{
  "n_layer": 23,
  "d_model": 448,
  "n_head": 7,
  "n_kv_head": 1,
  "head_dim": 64,
  "d_mlp": 576,
  "vocab_size": 2048,
  "activation": "swiglu",
  "norm": "rmsnorm",
  "norm_place": "pre",
  "norm_eps": 1e-06,
  "positions": "rope",
  "rope_base": 10000.0,
  "rope_fraction": 1.0,
  "qk_norm": true,
  "attn_scale": 0.125,
  "bias": "none",
  "tie_embeddings": false,
  "parallel_block": false,
  "init": "normal",
  "init_std_qkv": 0.0252,
  "init_std_o": 0.0252,
  "init_std_up": 0.0252,
  "init_std_down": 0.0,
  "optimizer": "muon_variant",
  "lr": 0.00764,
  "lr_mult_o": 3.0,
  "beta1": 0.95,
  "lr_head": 0.00557,
  "warmup_steps": 0,
  "schedule": "wsd",
  "decay_fraction": 0.76,
  "decay_shape": "sqrt",
  "final_lr_fraction": 0.05,
  "batch_tokens": 131072,
  "seq_len": 1024,
  "doc_mask": true,
  "train_tokens": 899800000,
  "steps": 6865,
  "dataset": "wikipedia_en"
}
MLP neurons of a small language model. Each row is named by its layer, matrix (gate and up: input weights) and neuron, and shows model dimensions 0-148. Each number is 128 + 24 x the weight over its row's rms, rounded and kept within 0 to 255. Numbers have three digits each. A neuron's up and down rows have the sign that makes its largest values positive.
A block is one neuron, or neurons of one layer that tend to fire together. After each block is what it responds to, as a language model described it from the Wikipedia text at the highest values.

L12.gate53:131148115103143125176123148130146131153138138126126131128123120130127106152109146122124103151107113136188163204108105099127095092110123129144147191134123152096180152122111115134145119154161182177136107132132088145165148137123132082108141144083121085146136107144116146139121135122181122142171137107167098127111119130116130084146137146147119149128135151152115114174147138125117103108125179086145127078148142148147121139103104072103123137126159116090
L12.up53:106111102137153143098147150150149138104156134126103098127108142123091134119131102177115127110093172124160095113137143137155128101154106118101163119087137116156132119089081107160102128138107138118090092138140104102099118098142154083124132088154085163083094136154157112123139139147161136131100130132126101115106137087114092131088125090103128124116149117148148121156096148124119123099147113159163135174168139146159139120082181122141150182119119161149
L12.gate119:177135099146150151158153096139143129140132132133129068157117092122124124132153152162109160104112164118136111124126083145118151146120146171134101139150160121130104174132107114132165130124117120174165163130199104115112142125128114128107155154129093130139122141140096093133137156157139122137100107113108123124105122088168124138123158096116168096118118154125115121173095121140107131100112146082147110116127153156106110130128125165148122124098136123106
L12.up119:125152104102128120138138175155136101114143157109100122126146079121126164161119114101150155112140100124074118121131085148140140124125142099139082118121101147131120127143116144102129099136127126141100143101096140109114096073123121192135126143162115141147121138141111104162086132121131163115148121104118108128126127153108091126094132113130179107136089134122125118123117141129091123172113126103128128173106097144158117090092131125095130148170123097135
L12.gate141:205148156157146141182102122123117060102129154127157124159101080165126113100155153121088120125110097120138097146114129127161141105117138117119096161100108108122192106122150102113096148076129116113124126177140107151112151144148089133132152155092146158115153116103101126155149135123125096125115111137153103125134124092161106128130150151108122148133099184101132109140119134133130137119156155133088134123160115151118114104146114125143148137144084143106
L12.up141:094117133118136130152093119114144152150154090181154144087120138099083107142122121108102152123132120097091148143124114113168164157135129105170094179123114123115167116153147133125131155169079098090089125121179122081132116126128105161118131169078100099107088142087140126130158121098099101156118149146099130109122131153115163146154148110115070126141160115145083122118109119147145114132095101145128137086122112127121145136130113171090083161105113103123
L12.gate177:089159112155105136146072111120123155099124155141130131158125091110122178123070197130134120124128117097119140139125114103109154125140156158122110149138095098096142150096123096109080169139111113100119079087151118107130148096175159107104138164106133139132155118104126114130122088122117151128156089110136130139110088098075079106095107147090153139135099128134124135154091146156124145115081134101113104129137057092144105167126120112126125125142087111152
L12.up177:095137132149132146171134188108161094158158109134072153146114110095102115168079126176130153130122165070093131133129136104138115116115117143117148079105140111115137076146105134131143171129132144187153153159102152099104112156124149137136144149112157176102152124117139057077097130146119145105137117144124076164102088147139128093109139126121123153094112151116108136141127138127127124126140125124139095168135077090136138112157124114145125118135144111166
L12.gate241:142145132123134161120137137149141115152106145125167152150087102088113128120115135125097135181121123104150156107117123158138073152104103164132162168109158108105174130131152089129127106128147113129096087148133102103143123102109167136132108096108114123118145157099131105166130172117118104144179099187164117138083134112116096091096127143124079116122139130117121141142110167143125116116100094077107145150121118103094111126149118120100148107177123105148
L12.up241:113136169114110146105170114103143113134108148146122109114130137117145140144130139122103124121137144072123171139146156111132107137077126146082147118130109082112151126093142133120105094140159134121140117130110121169146144074134125116110122130144124154127162143089147130134145149118074113133151103147095089150176118138159102091167123128135133158127102132137143154133135116113160117115103116075121096132119093146082128129185173133126169142126117139150
L12.gate255:134166119135159181129104165106115119171129130118129091122135096169127106152096115138139108141112124113105114102131126100146110122117122148164093165117112152116187135126141159137085130122149184114098118077153176089104137122121129150127133105121142120149111114149165107109101107119158141147132117115106122141141121097108125139166110116149080151145144061134136157133106134107114128133122134170134156105180066136104118179119117091122134154161104159151
L12.up255:150149126166109130138153146163086143104159164123139069154084131159149158106092133155117093166102106132111138097084162112125141132135109096129132084118173124147098135112108118115122107136120119165109115141121166165162154132091123152126154102150124148070140127132115095140179150135129162084118170167129085165134134149123139072169149090131092100105101115156097143117121140097123141143124144167163143126109128124149127151110134150146128141134109124145
L12.gate317:111137170160154132134119125114140124124115111178143136087079119154120120121143135131100121091161149113115175114099151113128089176193157109136145110129106191153168129161100123103131119105113167166119143101175141088132109088116114149150136112133172142106123148155078152114131095127105142103123125106104129126162107072136130196105094150113127132117103137152101124165188151111147076165105114130126071106149110117106096106117130125096095116135128133126
L12.up317:140145134121123118145122147074127109138115102092183138128124112158186161151153108147092149107129145122090137118130128142128107119098146135122151129088100136125157108156132136073110141121172171133105102119136086121106104139099135138088187121157124120169079135123130115115114103102135122129110125146108141125110159086173151091145166169156105165124135137099173138144140103152146138161122123151096112131087132077108144103162166111130139133135106110106
L12.gate562:117183109154147092141137150103130169144132145098149138138128114159136143127094132109144185145181092108093146116081153129139098157159118124127130134137140151147118144141090118089124141148098129125105091102177154092169112121126104139122133143156111126151118138154083139094131174117156130156136123108073141138171125194107114107138132150122160137089145101134112130138142126130117116120118165106102132133117154160151072131120117164151153160119127121117
L12.up562:139147158118087128174135107177139146106125159149125137149137156091124139101139130113129121130089109186170140118111137148135136117089086152136165114099127110160152127113151158120134102122137147118108111176099120144131150091083135181160114149092129132131109122124123141162129161134103119136114168143127135108130152143178098117122157122076137141173129091100109138118179129125105117164157110112138135064093105157114137135139133124126170137129141111136
Responds to: Pre-verb adverbs and auxiliaries. Tokens just before a coming verb or participle: -ly adverb endings (widely, previously, briefly), auxiliaries be/been, infinitival to, and the "be" of begins/behalf.

L11.gate337:146146140147132089164103127104143170130124104125140106114130070113119155131110107090104126106116126118122156085146102132112113134142126124117061177161122077153138130132138118131121090133090097120106100134139123146129110103133117156144155111160148159143120139122154115155156139127138075166142099128096104200134170108134141090131142129113141092133146147140146096128162143107118085094141127119138124095138131121131105078120080110114117090097153149151
L11.up337:126138145141095125160131120134119138142112084137118140126108104104108121135112139114151133114143121102157127120104146116144110156126111117078136172100158115075135122125141101117150149126136129123120086115146099139115097129107153103076131164096092159145148118159151110126095086106133132162116096134087121120160106114174123136128109169148129080145148185115127126128115114095122085085133151181122194114130123124107135159114098112133195116128144146119
Responds to: Infinitive "to" before verbs. Infinitive "to" after decided, opted, failed, needed or intention, where a verb must follow; also modals like would, may, can.

L12.gate43:120126146105142139134142121105054124143119114115125130141094119159138146158097153100101097125163157104107160100065143105115134100100099145153126091182153134144111128126119109153145099132128105093118106106128094114151091100152119123142126125143124164091167106126101143143116127154120105109136130139129162176153136115116164123110110168110110149155152118126134152095136090146140103147130152144110117145143106137135133157120115128134081161135108073136
L12.up43:147137125124090154123097159157130114130115144124121134156112154115116135128090111143089128120107077154132123068141162113152095143133113096170167100094091115130105153148143150102103124127123089132150141142120108087137139075168105130122158103147131150151063151121071124155150170167131138140164145147127138132091110099095142117087124129136093128178109106136119135128104099120107162117173139137174143141084153168129159136116176158096114113158127121136
L12.gate76:159129096154151141153119156127153107115137134139153100171173106074089134155117120125100146187128142119141098096127099123118177122132117126094146118125158142115136114153120183143144150087121133141105124139134110130199113076093134101127164108120160101132130103171126128130141103154132133110118092148154160150113152139104094118128120166105149151111132141165142115110131163134142158168121101141134143115148135119118132136105115120117152076126125152189
L12.up76:136125102098151110148116135144131131093142158177142081087146105118109130121110170111154134159107181101161144117128115136148126127155101128111104104148112133090131084146126126109111112126127108137156120123123165150151087159130149098109137167127146140135133118157127147149077130148122123122131138116117092174148147109121117168128101148129140145144131171124074137124091100163149111141177138166133094073138145127115078110141140123126167143163125106138
L12.gate156:144119114111134188147071102144096093123142105126135121159135129179164084146118117143139132145146114129123091064107125120103183118167138131173093136138131107131099145110056117124104152151116115107159138123146151105138100115126147130132117092151083149101114153097087113169095111143097108154095124155122125149127110131161148089156145167124144082151107149108130143159144129127108108158129155137125166120101130146127102134101168147111157137122137085118
L12.up156:182118127092164131133170136130154085168096102141129139146122177122125172128104134154182154135135104143118092141099139172144138154109102156133146120120124140149145113168125099084105121140128140156111182118120122138125165120106131130123106159142157146142160114120153136112148148132127126113100101142160152086150131137121124116117119182082131095119145125131168131104131118126137148142125129116116122145156155089134075116179150143086158133158142128160
L12.gate206:072134149119169109111148079161121139162150151090129127098113134076120157110104116131129102103173147142106147116055091157094081151105089113170120113117158163106127135091126153145128119161078144116092153128127143133116122163126080108167095100152161095119113140141088123116120109165130150090145083169164113141114170149128099118117118130116125099145070115088079130160085136151127123134123125101134072131110139137089120133138108144090119051142099112162
L12.up206:143099076180157122146138088134172126114140137122146132091144122080145138090127135151116111134130145139136099142145149119140152125111105088162134100106079129106154153074142085098132126146137111094138086106124132076146111123141135160154171130128144132109126132141146127141119166100151125141121134129107115113117108113137137123107165155207125174121118099125130135144161131116179179168155138133126142135108129112121104134143117123116118095141123117139
L12.gate336:124158114139103147146106131132108127123130122163160114093137124146171105119100086090154133136137130116096084145101082157108165165127146148148127144137147137125144135105100149126167151124107127135132098129115147135126113147128184173112143087088135098092154138130155138123133139125130101090139140156167119143109175142111105161130181145143142123180146113157158093083125133173125114115099136111104111081126141164120138071125172089079127104090115118119
L12.up336:094145106110112138119092086117111131154161116118128111120066105121089137101157126131163083174132162139138097103115145132144108137144118119108154088151161139140152136096110104109126120120134140123123158140170120141117087130099133107139144113097184166112177145115146108153133151130136115125131117069110140144133128131122163128084128121149126137134134098167140139120112175141134105127132121163102139125120082149156111125123127106096148136153118109166
L12.gate413:187150128132149114148131101175128182163109098115197144174164129145152119150142113105114147154099180125135132101102123129128107098168145130187181114144150156140157130152136140152140131107090127121060145146170118130146119110148143107142146176114131148156141104130122144164148133147108083141142119111123092116163132134114142152144145106092140148174136159110106095144135110174137133139139156140166111111129110123094128175148115110118150123138145125143
L12.up413:159144099132129112107131115150127156156108139116149153143163129132062127122117128136095116125103096128122155147114124150112155153113128126110133113112089090082156126146082145130127178108134090139155118102126120139143108150166129179151067124127115157146143106129125137144120114108145140122115172140073082135089131153120090131106120178134159151145144139122116130102157157092131138113147097149080174139169135164133084110169115119102137135144086125103
L12.gate488:103116153124126132121106098138153182153090098139114126136163137120147145119099115152126115113132125081091178149125150100132136140116137119108133131131115105139118158099142126108115117099109138155091165141146116144137155118101145083177178114137138106141173148130110142134148129128117090133127154136168165132121111147109104125184144117073125106171115107174092111143119114142122082153068118121121093133122102064139141178164128135082147147083129137115
L12.up488:143115155088152109133123160149148118118099137167154137158154101110124142146154157094141149169119105149094141086149142065119112117113118131116127075122174155107145110140156093138089086134167148147098127133186137141161106170183157150142133107111156156138163110128144105136141193150111136133150077144143099117161076125128112090153122125184135104119116137119161146187096167120134114155160124154106154145104111101136103126110154135107104163099092104144
L12.gate502:141114099113128091107111121117133065094112099137154134127152112141096165121106131127138105147079148102131141117123096150102178156137120129137148136119142105123118104107114130125069132115129131133132152126105116102138092063173156123143140109123126160156205136114105182137104141107130175152087112142139129125178128095119130115117110134125111142146104151129158165123158125140169139131152124141145168117107137147133135150151143117125100119140124120169
L12.up502:129213097092133105150105096110145094123112138123122129144102147131127124140086131109149103134087146122134106123121122154145134155108151132100103148139106075100117158172127124150108146075126127156156135086125134119117121122137167145155137159101155191168147119092126115142128157122124104172115152125128092110160105147146110129148190136143131125137142106122126102143180169129131143122126147120131139134139129138131096127156084107112104114115107123181
Responds to: Location name endings. Final piece of a state, country or region name after a city and comma in place phrases, e.g. German-y, Switzer-land, Tenness-ee.

L11.gate248:121118175117141128147117130138137110129144137176107106095174161140152130134150107108141096099119138110145146088139078122133107112171081150065138143152146108117144109129152113170088110145159101125144169114109097158118110119119114146157138169157110147133105082136126123149127144129150139069145131112142111104182104116140100138106135137144120139131106101093152084120113118143132121158109144160128174127164129123153122149117100112096116143171111121096
L11.up248:106137126124142158116135153137187101148142098108105108144101135110142077138132131124134102176149116122128103117126143152107110163093108105131145103119130127129163159113104119163108134080110102160144139119114123160101079088142110133105152134126092114123125130133117121113121144100154158176123114129117134125171078132123141111117153093114130132124109134139115129144128171123154193160134122124150131089135087162112169110117158121125081146148098117116
Responds to: Mid-word continuation pieces. Middle or final word pieces that complete a predictable word, especially "ff" after di- (difficult, differences), plus "re" in There/Sycamore, "is" in Illinois, "th" in Furthermore.